config.toml
n_kv_head = 2
head_dim = 96
d_mlp = 1152
decay_fraction = 1.0
batch_tokens = [16384, 32768, 49152]
train_tokens = 283100000
steps = 8931
MLP neurons of a small language model. Each row is named by its layer, matrix (up: input weights) and neuron, and shows model dimensions 64-159. Each number is 128 + 24 x the weight over its row's rms, rounded and kept within 0 to 255.
After each neuron's rows, "fires in" lists the words (lower case) most often at its 100 highest values on Wikipedia text that the model never trained on; "fires after" lists the tokens most often just before its 100 highest values on Wikipedia text that the model never trained on.

L7.up453 [109 111 128 141 109 128 138  70 121 124 149 194 137  97 115 136 113 125 119 134 134 172 104 136 163 133 144 133 169  97 123 117 145 118 118 152 141  93 128 153 131  97 143 119 114  81  84 149 132  77  96 129  80 131 138 128 147 126 170 160 119 142  87 126 132 154 128 126 133  94  97 140  99  91 139  99 106  98 109 101 118 102 128 104 132 173 157 133 111 123 146 149 146 149 114 142]
fires in: "united", "states", "illinois", "state", "county"
fires after: " United", " Ill", " New", " the", "ansas", "ster"

L7.up643 [115 118 145 126 119 133 123  86 139 127 121 123 144 103 152 158 132 109 126 121 101 137  97 148 173  83 107 123 165 112 100 135  94 125 104 132 154  99 146  84 109 162 160 168 130 125 116 123 111 127 148  98 102 154 159 151 100 156 174 137 166 103 120 135 149 148  98 123 141 118 104 111 128 128 166  59 111  93 159 141 155 118 160 129 149 119 166 127 147 102 120 128 192 124 132 104]
fires in: "york", "london", "england", "american"
fires after: " New", " the", " H", " in", "."

L10.up857 [130  81 154 119 137 140 177 141 119 122 135 105 119 108 115 150 112 126 106 116  69 107 111 155 155 121 110  93 139 131 142 159 125 142 134 125 104 120 109 157 130 103 151 122 204 170 118 138 107 115 162 119 143 135 115 148 108 169 135 108 133 122 109 150 141 147 137 153  92 128 109 130 166 102 138 121  96  88 148  91 113  79 165 139 122 123 171 166 139 133 108 112 154 160 130  84]
fires in: "1", "2", "5", "3", "8", "4"
fires after: ".", " appro"

L5.up306 [167 121 142 133 109 128 108  91 130 165 130 139 153 132 149 124 136 118 119 178 122 146 115 119 137 119 125 114 132 112 105 136 148 164 113 107  96 134  79 120 109  99 136 147 153  81 101 121 124 147 187 123 110 124 159 108 139 128 122 144 116 129 162 137 101 116 127 124 127 111 121 110 135 121 114 105 126 145 130 124 140 128 111 164 125 134 187 167 156 141 121 101 178 138  84  90]
fires in: "he", "she"
fires after: ",", " where", ".", " that", " which", " and"

L7.up334 [137 135 119  98  94 179 115 161 150 113 126 180 117 126  88 139 158 108  96 175 132 134 123 139 157 156 162  75 145 117 116 115 140 122  80 120  78 147 140 147 147 127  98 135 180 129 125 155 116 131 174 105  90 132 167 111 170 130 131 166 130 147 130 104 158 119 120 136 127 113 124 113 123 122 127 150  75 111  85 118 118 137 147  80  98 109 141 128 115 134 140 131 157 106 122 102]
fires in: "a", "an", "the", "one"
fires after: " was", " |", " is", ",", "-"

L10.up43 [170 111 110 116  82 144 113  94 130 142 166 157 142 130 120 112 193 151 134 165 111 123 123 154 202 129 137  99 109 123 109 144 117 162 124 153 139 133 122 144 155 102 124 159 115 129 114 105 164 159 130 146 106 141 115 153  76 141 128 128 100 116 101  99 127 147 105 105 163 132 130 138 106 130 170 103  91 138 107 138  93 109 146 131 121 125 106 153 132  89 105  91 129 117 114 128]
fires in: "a", "the", "part", "responsible", "nominated"
fires after: " was", " is", " as", " also", " been", " became"

L7.up215 [152  84  95  97 109 147 108 121 120 112 143 137 132  89 139 142  94 142 130 126 120 174 128 144 101 117 132 135 147 124 117 110 107 138 125  96 152 133 124 130  93 126  99 120 133 129 118 136 149  75 145 110 144 145 138 101 178 168  95 143 151  99 134 180 140 161 146 122 112  95 141 171 102 104 156  87 112  69 125 111 135 108 149 126 146 140 141 158 117 110  93 127 151 138 137 126]
fires in: "10", "9", "16", "11", "17", "8"
fires after: "|", " November", " December", " September", " January", " April"

L8.up1069 [153 126 180 109 102 128 145 158 100 131 123 140 155 153 132 135 145 138 112  95 129 133 118 140 127 115 154  70 135 111 143 128 114 163 154 118 138  76  80 112 124 109  76 110  74 182  92 142 129 141 166 120 142 101 107 112 135 133 145 116 132 160 120 137 116 120 120 132 124  88 112 100 175 133 156 159 111  67 135 108 147 154 122 118 107 130 141 140 150 147  59 104 132 107  91 113]
fires in: "be", "provide", "too"
fires after: " to", " can", " prov", " would", " may"

L9.up987 [128 108 130 121 157 164 146  84 120 146 110 157 147 112 117 157 145 116 116 156 111 147 135 156 130 107 147 117 105 147  93 116 133 129 169 128 119  88 106 137 141 102  89 160 131 117 105 143 118 104 150 136 118 121 135 145 198 119 126 153 125 173 164 165 111 121 127  88 120  96 121 139 113  85 127 105 145 101  94 133 112 125 105 139 118 151 119 137 146 111 138 150 189 160 109 129]
fires in: "the", "national", "security", "secretary", "civil"
fires after: " of", " for", " the", " his"

L4.up117 [151 115  84 166 116 197  70 136 118 145 129 188 177 122 156 104 146 134 118 103 107 153 181 131 138 123 125 109 130 133  89  95 151 145 121 150 130 119 130  89 100 126 110 147 136 100 111  91 111 177 160 152 118 142 132 129 126 161 117  88 121 100 159 104  99 101 154 121 104 143 125 186 149 118 123 111 157 102 120 124 119 133  78 141  81 120 126 135 187 136 138 113 161 130 104 121]
fires in: "he"
fires after: ",", " where", " when", " a", " and", " which"

L10.up977 [146 130 152 137 131 103 145 152 149  91 150 167 107 145 137 116 122 199  90 112 167 162 154 143 139 158 128 122 138 122  85 105 140 120 145 170 112 108  88 138 162 138  75 116 135 132  88 125 139 112 131 122 101 136 127 118 129 153 113 122 106  85 150 135 162 109 129 133  96 140 128 148 126 124 130 155  91 112 158 151 105 147 112 154 101 135 137 144 147  98 116 118 108 190  99  79]
fires in: "been", "be", "provide", "from", "get"
fires after: " prov", " have", " has", " may", " not", " that"

L8.up74 [106  71  95 102 134 102  88 118 118 146 130 122 123  94 162 143 143 129  92 122 119  91 117 108 126  99 137  83 144  78 143 134 129 164 161 131 172 149 132 108 126  86 162 193 152 112 172 140  84 146 120  98  89 144 124 119 132 161 200 147 135 118 113 141 148 133 142 136  98 105 107 115 172 127 121 125 152  90 146  95 131 122 110 145 132  97 176 160 135 131 117 148 130 111 139 112]
fires in: "5", "1", "3", "0", "4", "2"
fires after: ".", "–", "-", "+", "/", "199"

L8.up1049 [146 115 101 146 139 152 130 119  91 149 144 109 116 148 144 167 135 161 109 151 117 128 127 128 121 159 112 126 133 121 126 126 116 152 120 123 197 114  89 136 123 157 109 168 101 153 133 107 139 144 112 160 103 124 132 120 158 153 125 125 119 122 111 126 169 109 120 122 134  73  70 145 149 133  87 114 125 145 157 107  96 143 101 143 125 126 174 115 137 121 144 138 128  77  94 111]
fires in: "e", "w", "qualification", "s", "early", "pts"
fires after: "°", "″", "==", " |", "/", " G"

L5.up963 [118 150 106 127 143 128 143  81 160 172 130 180 186 114 139 117 132  90 124 114 120 115 112 137 107 141 162 140 111 131  67 102 146 133 102 113 113  80 104 118 124 118 141 174  85 131 117 115 122 119 101 131 121 129 128  96 139 113 123 154 153 111 149 126 145 104 199 168 111 155 141 110  97 109  90 143 134 149 145 121 108 125 150 124 159 147 150 102 114 100 157 113 157  99 127  87]
fires in: "who", "is", "he"
fires after: ",", ")", "er", " |"

L10.up86 [107 144 111 158 140 203 115 123 132 102 143 178  95 123 141 125 118 150 103 123  99 120 151 182 132 162 163  84 147  88 109 111 174 126 126 163 155 137  72 121 115 131 123 152 173 134 107 109 103 157 103 127  91  97 143 126 151 136 120 143 150 128 157  82 100 124 169 116  93 111  97 130  90 101  86 135 157  96 123 114 121 119 139 113  80 145 139 133 149 104 121 121 122 160 128 130]
fires in: "the", "a", "s"
fires after: " of", " Women"